From a checkpoint of a small transformer trained on Wikipedia.
Size: MLP 1792 SwiGLU, vocabulary 32000.
Architecture: RMSNorm before each block, rotary positions, no biases in attention or MLP, untied embeddings.
Training: a variant of Adam for these matrices, 491M tokens.
MLP neurons of a small language model. Each row is named by its layer, matrix (gate and up: input weights; down: output weights) and neuron, and shows model dimensions 80-207. Each number is 50 + 10 x the weight over its row's rms, rounded and kept within 0 to 99. A neuron's up and down rows have the sign that makes its largest values positive.
After each neuron's rows, "fires after" lists the tokens most often just before its 100 highest values on Wikipedia text that the model never trained on.

L2.gate494:49 46 54 43 63 42 66 49 40 55 64 53 49 40 52 31 43 59 44 33 52 37 56 57 52 54 54 43 50 22 42 54 55 35 49 41 34 46 36 44 58 62 36 52 35 68 39 49 26 28 46 28 39 41 61 49 41 53 52 33 56 32 52 48 29 54 46 55 40 40 62 55 44 43 51 46 62 43 55 48 48 31 64 39 37 40 59 63 55 56 42 65 50 50 68 47 30 50 38 49 45 59 49 49 58 64 45 34 55 36 39 56 52 51 50 45 52 37 43 45 34 38 54 48 49 58 62 69
L2.up494:51 62 49 51 33 51 50 60 49 56 56 49 38 56 51 51 64 32 47 53 48 55 59 50 60 41 54 44 39 57 56 51 50 63 49 53 61 51 62 31 46 58 51 55 43 35 44 55 59 77 38 59 67 54 54 44 34 44 58 63 43 70 40 51 42 41 55 52 39 49 44 64 60 65 39 46 50 65 48 46 58 44 49 47 58 38 32 34 56 50 53 52 63 43 58 56 77 54 34 41 71 57 38 48 74 39 61 52 43 61 34 42 43 61 48 59 41 60 49 65 60 47 52 58 52 38 40 34
L2.down494:54 42 51 51 40 63 55 46 60 52 51 51 61 54 66 71 64 49 44 52 38 31 51 49 42 50 62 50 70 44 67 30 62 33 48 49 55 56 54 41 36 52 62 51 40 52 44 48 51 42 74 61 45 62 61 48 72 37 49 55 64 40 61 58 53 47 55 47 68 40 53 48 54 36 78 48 46 39 55 56 46 55 51 58 41 59 64 52 53 50 55 56 30 45 40 41 48 48 53 44 41 55 45 68 44 49 50 67 33 46 57 50 45 48 53 46 51 49 19 63 59 60 51 63 61 49 45 50
fires after: "|", " in", "-", " from", " the"

L3.gate616:52 31 51 62 32 59 46 40 26 49 46 44 44 66 48 42 47 49 49 50 60 54 62 36 34 72 62 63 45 53 60 52 45 53 54 46 44 33 43 53 53 50 44 58 60 40 51 56 60 51 34 60 32 39 51 57 51 64 51 51 62 41 42 44 54 58 37 61 40 50 41 50 53 38 60 52 54 29 67 51 49 50 44 49 46 56 53 39 55 59 25 60 56 42 26 52 63 65 46 57 46 47 47 51 47 78 57 42 57 51 66 62 42 59 55 49 65 38 37 43 47 56 51 55 39 55 40 57
L3.up616:21 56 48 69 48 36 58 55 55 35 59 49 48 58 56 37 48 36 54 45 36 54 58 57 43 40 38 40 59 37 48 53 32 47 43 55 54 40 55 34 29 48 47 54 61 58 41 37 43 56 49 61 53 41 61 68 59 47 39 55 52 64 59 62 39 61 34 32 54 48 56 42 54 38 26 58 41 52 45 60 71 35 77 44 51 42 51 67 45 47 76 28 49 63 41 52 28 39 54 56 56 64 45 45 45 45 52 43 55 49 68 35 37 42 47 37 41 68 48 48 62 26 37 50 44 55 60 42
L3.down616:62 60 61 39 55 45 54 63 56 52 49 40 63 34 40 63 38 44 45 46 56 51 30 54 46 68 42 54 43 41 45 49 58 67 66 51 69 39 55 56 37 42 57 61 48 36 60 51 48 59 47 44 42 42 31 47 43 54 46 56 66 43 42 41 43 51 42 55 53 52 50 55 40 55 55 52 41 52 53 41 39 49 32 72 57 64 55 44 49 62 50 45 42 73 46 46 53 49 49 46 48 39 45 41 45 38 40 60 68 35 59 59 53 47 64 69 67 36 60 70 51 50 63 80 38 70 47 56
fires after: "\n", " 0", " ", " 6"

L2.gate1583:46 49 68 48 59 74 47 69 33 54 46 44 57 66 53 58 51 57 65 42 47 50 50 57 47 40 66 58 58 40 38 33 53 60 66 52 47 41 48 52 35 66 38 50 45 49 35 60 61 41 38 48 51 66 54 52 52 51 63 59 36 67 51 55 57 54 43 55 50 48 42 52 43 41 46 22 63 33 65 40 60 46 50 56 47 39 54 40 33 58 62 44 55 59 46 59 43 38 60 38 55 25 36 54 53 63 70 37 49 61 61 54 40 53 35 47 38 60 63 57 59 49 51 69 57 49 59 73
L2.up1583:45 60 48 47 59 44 56 52 36 31 52 53 36 67 56 44 48 51 42 70 49 49 62 48 46 56 57 50 84 40 30 49 54 33 50 63 43 45 50 43 38 46 36 58 54 60 51 58 76 40 50 31 59 61 63 45 56 47 52 56 52 54 46 56 40 53 56 68 50 57 45 35 50 65 64 53 56 65 52 47 39 59 40 37 48 42 43 29 36 42 37 51 61 61 65 60 67 49 51 29 69 53 44 57 48 65 57 49 52 62 57 48 53 47 58 52 42 47 63 49 53 63 51 64 50 54 44 66
L2.down1583:61 49 52 40 38 49 70 46 49 48 54 58 57 39 40 47 48 68 54 56 41 40 55 49 65 35 40 51 54 42 41 57 38 27 32 61 43 49 40 41 56 45 21 71 45 52 67 50 57 53 60 40 52 53 59 50 45 49 34 51 45 47 50 55 41 49 67 47 48 55 42 44 48 56 62 57 58 65 59 54 40 50 44 41 45 49 42 63 58 62 32 66 38 48 59 41 70 49 59 36 50 60 66 33 51 58 53 56 43 58 42 52 54 44 51 47 54 41 22 68 51 56 54 49 65 56 44 50
fires after: "|"

L2.gate1557:54 49 54 40 39 57 60 49 54 49 61 43 54 54 65 56 81 39 48 44 49 48 72 51 65 51 54 43 49 62 57 48 67 42 46 57 47 39 48 52 48 75 31 63 57 67 54 56 46 42 47 58 48 59 66 46 58 51 36 58 43 36 46 43 51 46 42 55 55 40 44 55 35 59 51 46 79 52 53 54 57 49 62 48 53 36 51 34 63 54 37 61 53 48 61 51 42 60 55 36 29 63 38 56 49 35 80 47 33 65 41 53 55 48 47 54 56 55 47 61 46 55 51 62 47 44 57 61
L2.up1557:57 51 35 60 49 69 51 40 51 45 46 67 29 59 56 50 49 58 47 62 50 27 41 57 41 47 46 61 60 47 42 45 53 46 48 52 40 35 50 64 52 69 45 51 51 52 46 54 48 56 54 50 56 56 50 48 47 71 44 50 61 66 36 28 59 35 47 29 34 71 46 64 34 63 21 51 49 44 57 52 49 72 53 56 70 43 43 26 54 44 52 61 57 71 64 56 67 41 65 17 62 38 63 42 49 66 49 38 45 46 43 53 58 39 64 59 57 56 54 61 68 52 54 51 41 67 48 53
L2.down1557:47 44 41 39 41 47 35 66 55 58 54 51 60 44 40 59 59 52 49 65 52 61 55 54 54 38 52 49 66 69 70 52 63 47 45 63 55 44 45 51 59 69 44 65 58 56 68 51 34 44 41 57 58 43 60 47 47 51 56 49 46 53 54 61 33 50 52 44 58 44 41 36 76 44 59 41 44 48 36 58 45 52 52 35 47 56 59 54 50 70 53 46 35 69 48 32 39 65 38 51 32 68 57 57 51 35 53 73 52 52 54 57 44 39 56 46 38 41 23 50 40 54 51 50 51 38 59 54
fires after: "|"

L3.gate545:50 46 53 63 36 63 48 33 26 41 51 26 50 43 50 54 45 63 56 47 59 53 38 53 43 42 43 41 38 39 53 51 59 40 53 52 42 39 55 58 39 54 57 58 45 63 58 48 53 57 32 50 36 64 43 48 63 43 37 46 37 48 45 54 52 51 52 30 57 39 43 48 41 43 50 54 45 42 49 44 39 51 66 58 66 65 59 48 59 54 37 46 62 52 35 44 48 53 53 49 53 59 54 60 55 50 41 38 58 42 55 31 64 53 33 42 65 47 39 50 62 54 51 61 32 39 45 40
L3.up545:52 41 54 45 42 33 40 43 45 56 60 64 54 70 39 36 50 46 47 48 49 70 46 55 55 33 61 64 32 46 52 51 62 56 63 40 52 49 64 43 47 43 59 59 39 46 60 48 59 49 47 54 44 48 58 61 55 47 40 30 39 55 71 52 49 65 52 37 37 45 53 34 45 35 56 52 47 59 41 20 51 46 63 69 47 48 65 55 46 51 43 35 61 53 49 48 49 44 60 68 48 61 56 66 77 45 43 51 45 42 37 24 59 67 52 43 44 55 62 55 59 39 36 39 52 60 33 50
L3.down545:49 45 45 66 37 39 55 69 61 37 42 54 53 57 40 52 58 40 44 56 56 55 64 49 38 50 41 56 55 51 47 48 50 66 44 52 46 49 53 26 39 51 60 48 59 50 25 50 47 53 62 48 46 50 49 46 26 57 60 40 43 55 53 50 42 49 61 61 32 40 65 73 56 61 57 63 49 66 58 67 69 48 39 51 36 49 59 48 31 38 50 36 48 60 63 47 47 36 56 59 58 75 43 53 58 72 52 45 45 57 51 65 56 29 43 79 52 55 74 45 44 44 50 54 61 54 54 55
fires after: " 0", " ", " 3", " 1", " 6", " in"

L3.gate577:44 44 55 65 54 65 42 56 37 45 48 74 36 43 64 66 39 48 55 76 44 64 57 62 45 51 68 34 54 39 42 66 49 59 30 57 57 68 70 53 43 66 38 33 54 53 59 59 57 52 49 54 62 44 50 50 37 49 54 51 73 57 45 56 45 54 46 57 55 45 44 55 55 49 55 34 62 58 51 46 46 46 40 49 44 61 68 52 46 60 38 55 44 56 42 38 51 53 50 40 55 53 48 59 51 64 53 43 28 49 51 55 45 46 44 43 66 50 48 41 42 51 42 62 56 58 35 55
L3.up577:58 52 33 59 47 49 38 45 62 41 62 30 59 53 51 50 57 38 55 47 38 76 42 35 48 42 38 45 41 59 80 66 45 59 65 54 40 40 44 41 54 44 45 59 51 48 48 36 50 58 50 54 58 63 33 53 60 53 53 59 36 39 36 46 46 58 64 63 38 58 32 31 53 30 43 54 48 58 43 31 44 42 33 64 45 45 42 69 66 67 57 39 61 48 40 46 42 39 52 69 67 42 50 45 52 52 47 70 61 45 67 32 37 41 52 51 53 51 48 58 46 47 49 46 68 45 57 57
L3.down577:53 47 54 63 52 54 71 62 54 49 48 52 53 47 54 60 46 60 44 58 43 64 58 44 46 39 58 50 49 38 34 54 50 60 51 57 43 55 56 60 43 48 45 41 39 65 52 28 49 49 47 45 57 52 54 57 50 64 57 43 65 45 46 60 47 60 37 51 28 40 42 48 49 34 57 43 60 43 50 55 50 54 55 44 55 54 62 64 46 57 54 48 35 57 49 63 46 48 42 53 49 64 34 49 41 52 44 59 45 43 49 35 33 40 49 68 43 44 44 62 35 44 46 34 46 51 27 54
fires after: " 0", " ", " 1", " —", " 3"

L3.gate1240:49 48 44 42 59 53 40 51 58 46 51 52 51 49 66 43 43 40 71 71 53 37 48 57 65 54 52 54 44 63 57 53 34 57 56 50 62 45 48 59 43 55 48 44 40 53 56 52 52 35 48 65 42 47 44 69 56 54 57 45 38 43 31 46 51 27 53 46 40 32 35 62 38 35 51 47 54 50 64 41 66 64 54 63 56 45 49 31 45 57 34 61 42 58 53 65 50 50 63 57 49 76 56 54 31 71 55 33 36 61 39 57 56 58 41 57 47 56 56 52 74 46 42 49 67 51 45 71
L3.up1240:57 64 31 58 49 60 46 62 54 53 56 31 56 58 46 44 55 35 67 42 27 45 54 31 59 41 46 47 61 55 71 55 45 43 68 49 49 44 44 53 44 59 68 44 40 61 57 59 55 36 66 60 41 55 58 58 59 62 48 38 47 42 40 61 43 46 56 34 34 52 41 59 54 65 56 61 61 44 65 52 59 62 46 59 62 54 50 37 62 60 72 39 53 60 68 47 57 60 39 40 43 42 61 38 56 47 50 61 62 29 53 54 47 50 45 67 41 48 68 47 42 31 50 44 61 62 22 39
L3.down1240:38 59 52 57 60 58 63 40 60 68 60 68 40 54 48 45 50 53 40 39 45 59 52 52 55 57 42 54 68 58 60 45 64 37 61 51 47 43 60 48 49 58 41 50 45 47 53 53 40 56 34 45 45 44 55 43 43 40 51 51 56 57 48 49 37 57 49 44 37 41 62 34 49 51 59 65 52 40 30 69 51 55 48 45 49 49 55 50 46 64 47 46 39 45 53 59 48 80 52 53 40 53 45 42 62 41 62 73 52 45 66 60 55 40 66 43 48 54 42 44 40 48 43 53 38 61 59 32
fires after: "|", "-", " |", ":", "---|---|---|---|"

L3.gate812:52 52 48 34 56 37 64 69 48 50 41 41 61 57 63 66 69 39 50 39 46 30 57 82 50 51 48 42 59 50 59 63 47 21 47 59 51 46 54 35 53 46 41 57 58 68 42 59 39 38 54 46 58 36 44 57 34 53 47 53 54 41 51 29 47 48 65 57 37 59 42 52 50 41 61 29 61 52 48 51 64 26 57 31 45 35 76 57 42 34 52 44 44 31 40 41 28 52 47 49 38 66 54 47 41 47 51 51 53 55 59 56 56 51 54 45 63 44 54 46 33 56 65 61 31 64 41 71
L3.up812:32 51 46 47 49 49 59 65 35 67 61 53 45 63 68 36 54 52 64 51 50 57 43 56 55 44 53 50 61 54 59 42 38 54 63 41 49 55 46 44 50 36 45 41 47 45 44 58 64 48 31 45 48 54 52 49 48 67 50 45 47 34 50 26 57 39 57 30 36 39 69 48 33 64 55 39 79 39 37 39 43 54 42 46 57 33 53 31 41 36 51 48 61 47 55 51 31 53 44 43 49 58 57 48 64 59 57 52 43 51 27 66 49 49 51 56 23 43 51 60 68 64 71 47 68 70 64 60
L3.down812:59 70 44 41 62 43 43 52 50 48 52 42 50 57 54 61 63 49 49 52 43 44 60 60 49 60 53 47 53 61 54 49 48 28 50 43 54 42 44 35 55 37 39 55 30 57 49 64 63 49 64 69 56 64 51 52 46 68 47 56 43 67 43 36 36 60 50 61 47 58 50 19 64 51 58 38 48 59 62 40 54 43 30 52 43 43 46 74 37 45 57 46 58 54 58 52 56 47 61 49 49 75 49 46 57 64 37 62 52 53 40 43 42 45 44 57 45 52 40 65 52 45 51 37 46 30 46 49
fires after: "|", " the", " in", " between", " In", " of"